Weights of a small GPT-style language model, trained from scratch on English Wikipedia: 10 layers, width 256.
MLP neurons of a small language model. Each row is named by its layer, matrix (gate and up: input weights) and neuron, and shows model dimensions 16-143. Each number is 200 + 40 x the weight over its row's rms, rounded and kept within 0 to 999. A neuron's up and down rows have the sign that makes its largest values positive.
After each neuron's rows, "fires in" lists the words (lower case) most often at its 100 highest values on Wikipedia text that the model never trained on.

L5.gate53,249,162,198,124,166,213,153,262,226,155,224,121,188,237,157,238,207,154,174,246,192,158,145,270,147,183,206,169,145,180,255,205,204,152,210,224,276,135,223,203,233,139,167,197,198,201,210,275,179,248,167,179,162,246,220,175,233,208,168,216,176,148,190,100,233,248,156,161,200,144,170,219,252,174,300,240,215,233,223,193,205,208,240,189,183,209,173,213,228,134,188,267,266,111,212,219,268,237,239,171,244,247,189,238,210,187,166,156,241,196,219,257,195,138,184,212,131,204,173,174,205,251,181,259,158,188,225,191
L5.up53,188,159,98,254,153,214,192,239,153,170,263,193,225,160,198,175,229,142,237,187,263,254,151,270,261,130,249,213,201,252,225,237,212,182,207,188,238,176,196,204,197,200,237,187,175,206,253,184,205,131,222,207,302,190,175,141,187,130,182,283,216,248,252,141,119,199,167,237,217,187,141,239,171,293,216,206,228,240,183,140,246,186,185,166,192,169,214,179,167,177,202,232,162,242,165,151,215,179,179,240,143,299,243,193,200,232,192,218,226,199,198,178,165,247,178,290,225,174,214,202,140,191,142,140,267,224,237,153
fires in: "a", "her", "the"

L2.gate348,205,200,306,189,186,184,199,155,228,203,253,205,177,196,171,161,199,174,237,237,216,104,243,262,239,235,162,225,174,226,207,242,271,206,276,200,105,183,143,221,79,257,177,171,142,191,216,208,218,291,157,256,213,133,281,114,205,191,202,223,208,186,224,218,224,183,263,171,152,155,173,195,224,226,205,236,180,166,176,207,208,209,121,200,251,220,305,146,159,233,165,196,264,215,235,202,136,218,226,178,151,241,254,217,200,213,286,181,203,169,222,193,175,210,192,173,170,217,163,244,165,220,263,191,229,173,233,180
L2.up348,162,189,250,227,145,155,202,237,210,211,182,171,143,257,233,155,216,130,208,192,252,169,175,145,189,178,133,253,87,162,223,170,206,228,217,227,176,173,154,196,126,238,198,184,115,186,111,146,212,223,283,221,241,199,201,171,249,235,190,153,207,210,195,235,211,205,242,216,160,141,212,278,236,223,212,249,206,144,174,148,182,188,222,173,213,197,166,210,245,197,190,211,206,186,122,222,173,188,174,139,177,237,188,230,206,235,206,196,238,117,137,184,145,230,128,183,221,199,158,151,170,190,163,170,167,211,280,216
fires in: "season", "year", "average", "years", "review", "career"

L5.gate568,243,237,154,174,203,272,180,143,258,211,181,170,181,194,274,168,221,182,237,232,194,128,184,292,184,215,217,160,205,177,180,180,215,192,199,152,220,294,172,176,120,238,164,264,198,203,187,190,198,265,217,158,178,160,238,202,184,229,260,183,117,214,243,178,184,183,181,260,277,228,206,140,196,208,220,230,179,200,127,153,261,170,241,283,221,209,157,195,180,214,215,132,223,313,160,207,221,219,157,134,195,225,192,159,213,237,178,115,180,206,228,237,190,179,67,180,193,166,223,217,188,214,215,226,235,178,199,234
L5.up568,146,187,237,213,181,210,192,170,224,181,210,236,162,129,239,161,110,238,256,152,144,233,252,160,171,145,303,228,225,280,233,253,190,192,129,171,119,230,269,238,207,208,164,230,219,149,213,208,195,196,184,222,250,208,254,163,197,263,174,172,216,267,254,223,215,153,198,242,220,217,235,184,223,220,205,117,173,204,234,203,167,220,281,193,204,135,251,198,186,228,237,179,194,90,186,155,246,208,204,228,222,211,236,172,205,201,155,188,208,141,107,233,190,158,193,292,223,192,238,191,202,208,133,211,231,199,134,159
fires in: "had", "about", "was", "has", "is", "could"

L4.gate579,153,218,223,242,152,202,234,293,193,185,193,191,234,145,191,237,195,207,216,161,119,156,208,210,153,159,205,118,201,185,137,187,293,180,198,254,265,153,240,213,171,259,163,206,222,237,184,134,171,268,188,178,194,146,212,161,201,222,223,223,231,183,203,159,219,251,239,204,180,212,177,212,200,168,207,149,228,156,169,208,207,187,221,198,248,149,262,175,215,266,189,234,221,297,227,250,200,194,211,228,212,162,207,198,185,213,171,179,177,185,235,187,111,206,118,115,215,194,214,141,213,235,204,232,186,211,170,227
L4.up579,223,155,267,169,194,184,251,146,231,188,211,247,211,191,290,201,149,165,168,149,210,161,130,172,224,151,236,167,216,217,157,222,200,179,252,210,221,259,169,156,183,204,279,222,188,269,258,127,191,237,173,203,187,205,254,190,183,97,218,209,203,155,226,149,188,129,230,188,161,129,201,246,157,223,217,183,206,133,112,243,184,137,206,224,189,215,270,116,193,219,191,183,153,204,205,202,185,193,149,199,275,130,195,236,216,172,185,211,204,235,188,183,201,229,209,226,162,290,188,154,199,231,257,211,235,259,202,257
fires in: "him", "it", "he", "film", "group", "company"

L5.gate502,203,217,139,188,178,165,163,226,220,197,258,204,139,219,210,207,222,238,212,229,221,213,256,259,241,219,225,221,209,140,224,146,175,126,195,122,225,179,208,194,194,156,143,182,158,198,199,238,260,180,176,197,211,184,252,190,203,196,184,183,245,167,234,164,224,212,135,181,221,208,224,288,209,233,253,229,191,212,176,223,211,173,149,87,214,201,180,205,227,266,188,178,185,181,284,226,190,184,226,252,145,163,230,139,159,188,266,256,93,203,240,228,231,174,184,210,207,222,143,168,147,148,182,153,199,308,253,104
L5.up502,201,240,184,233,223,220,174,194,196,191,181,217,145,221,255,177,264,170,151,155,256,284,255,153,259,225,179,200,137,176,251,231,195,274,182,195,179,163,183,217,250,154,97,65,177,198,209,208,144,208,179,173,246,269,234,188,252,258,269,196,191,239,179,246,222,144,161,223,205,270,127,216,194,250,228,247,114,184,230,112,231,215,135,135,189,214,211,269,204,157,197,204,176,192,156,269,220,157,207,179,165,191,178,165,163,202,166,265,185,163,181,204,213,155,234,179,194,238,246,150,183,235,167,189,200,237,162,179
fires in: "of", "three", "several", "twenty", "few"

L4.gate221,204,154,201,247,173,249,202,128,178,142,179,195,200,204,185,203,102,200,235,218,155,223,156,272,195,218,213,168,227,162,224,222,206,179,205,118,162,121,216,190,176,230,225,167,223,173,204,166,113,138,257,263,204,207,165,276,213,227,261,193,222,237,249,218,193,185,254,168,176,147,140,210,230,243,154,190,215,210,152,179,139,207,248,188,273,191,211,271,198,235,192,231,280,164,187,179,255,236,255,165,148,232,197,149,166,246,170,263,261,197,204,156,185,221,153,218,149,196,182,206,174,142,175,125,174,249,203,195
L4.up221,75,135,254,107,196,224,195,236,238,218,194,162,200,172,215,243,151,236,251,264,223,172,168,211,229,190,161,183,281,179,165,153,222,241,235,225,178,129,147,231,145,141,271,246,159,205,187,184,198,213,213,184,257,150,164,165,208,192,179,232,140,295,164,167,147,188,207,203,188,172,150,196,217,259,177,167,201,177,167,144,251,179,217,223,237,278,241,173,198,231,235,170,95,175,197,179,155,309,218,234,182,117,187,252,154,223,174,277,188,227,209,177,286,247,201,205,172,176,182,160,196,208,223,132,220,247,172,125
fires in: "he", "it", "she", "where", "death"

L4.gate309,144,200,216,198,192,177,142,123,262,289,257,178,215,256,242,204,226,271,232,204,216,151,175,125,245,249,200,186,172,218,214,155,191,198,193,160,120,241,224,132,178,116,277,237,173,141,239,216,189,237,125,212,188,250,170,243,215,222,199,202,220,181,211,236,222,168,236,108,210,191,188,214,242,183,131,221,222,226,162,230,185,141,216,127,190,169,163,182,184,204,150,192,229,229,250,181,138,260,247,157,224,204,206,232,152,230,213,218,149,207,191,173,190,250,220,211,180,269,177,215,245,161,245,122,171,241,139,156
L4.up309,185,211,186,245,179,183,213,176,203,176,171,201,191,190,201,216,175,217,236,197,237,186,246,254,148,177,171,234,185,172,177,210,152,190,280,158,170,233,299,178,239,212,194,211,187,184,178,167,205,239,169,205,184,153,138,178,177,203,174,282,204,155,158,294,318,224,246,141,281,206,180,189,185,204,200,190,188,199,184,200,230,243,222,132,162,184,200,140,117,189,199,247,162,282,216,178,200,291,205,179,236,182,260,119,153,200,225,223,229,237,183,200,177,262,206,181,189,294,205,177,161,212,187,129,208,238,171,190
fires in: "year", "season", "date", "years", "period"

L5.gate658,171,158,319,221,234,216,194,193,264,247,192,198,210,251,214,207,247,190,157,184,195,125,193,251,241,111,152,186,139,228,134,191,207,127,162,301,249,191,171,192,259,154,165,148,156,198,164,210,213,195,208,284,154,181,118,168,222,201,192,249,210,232,194,198,139,239,255,235,165,222,187,154,204,173,165,213,207,160,180,195,243,172,289,183,236,198,261,167,195,221,186,219,261,107,219,282,221,237,183,244,163,214,223,206,169,235,153,198,171,244,160,245,162,167,176,231,191,236,162,239,299,168,115,329,208,135,271,190
L5.up658,175,188,267,180,203,181,126,217,255,236,206,223,107,296,230,160,286,243,232,202,212,230,214,172,173,239,231,202,210,197,162,176,214,185,231,222,271,215,249,199,171,196,219,231,156,174,225,158,244,214,183,178,211,184,244,187,204,157,183,131,156,263,142,219,152,166,236,129,163,181,218,166,241,120,217,195,210,153,202,275,211,280,197,221,196,153,209,180,289,157,140,164,131,168,219,157,170,237,245,155,195,157,167,209,137,223,210,198,191,217,160,212,179,171,214,207,170,232,228,259,159,235,133,235,194,100,246,222
fires in: "a", "his", "an", "the", "their", "to"

L5.gate256,289,157,230,179,177,164,195,138,208,147,208,187,145,202,241,213,155,225,263,222,204,200,210,165,254,221,220,107,189,148,168,127,185,165,190,186,234,188,253,174,212,234,182,173,188,230,210,233,294,232,249,130,179,254,229,187,158,230,169,162,101,240,173,258,139,203,138,181,180,230,207,256,227,288,136,187,263,142,224,195,169,243,231,154,214,194,190,219,199,180,240,237,159,240,209,169,234,171,275,194,158,247,279,177,244,205,195,219,251,258,158,310,242,188,139,161,244,220,202,207,184,292,194,186,144,176,196,203
L5.up256,249,182,253,181,261,219,157,109,255,163,250,207,188,225,214,231,211,170,204,190,155,215,222,248,279,255,214,210,184,195,206,226,178,202,184,213,223,196,186,274,210,127,195,228,179,150,137,199,230,189,257,210,191,235,208,157,203,178,194,243,194,233,223,232,182,309,115,237,146,157,205,121,144,183,258,177,175,236,190,178,115,210,165,236,263,210,176,244,177,247,212,157,213,208,258,196,221,110,220,141,195,175,169,172,222,126,109,116,199,247,163,160,223,116,141,187,206,181,238,209,201,175,183,215,169,285,232,246
fires in: "one", "two", "three"

L5.gate648,201,159,160,203,211,229,178,211,236,205,224,181,205,159,163,216,194,154,274,188,204,167,253,147,246,163,206,296,114,217,220,212,163,206,199,143,155,206,200,128,192,175,223,280,221,116,222,195,197,186,196,174,166,248,184,213,225,161,103,187,159,92,259,248,252,241,165,181,266,137,215,201,218,155,209,161,154,236,166,209,272,151,211,207,169,191,171,197,256,228,192,269,208,277,138,140,255,184,149,179,196,243,131,154,266,192,192,187,204,276,206,255,203,213,217,197,191,236,206,151,152,204,263,183,219,189,196,258
L5.up648,154,183,192,143,226,211,216,211,229,159,133,198,197,229,155,236,154,241,240,205,286,243,255,234,215,173,114,210,224,161,166,179,261,141,278,234,156,201,227,176,250,189,252,277,176,226,174,237,245,118,248,256,120,225,232,205,200,170,197,218,201,190,174,162,227,218,186,181,256,270,235,194,216,181,171,181,185,111,206,212,241,213,191,225,288,252,248,211,199,247,226,157,104,222,242,134,205,222,189,154,215,222,193,259,154,176,176,135,193,220,276,230,275,200,206,216,142,174,219,148,157,214,206,264,146,212,205,206
fires in: "has", "have", "long"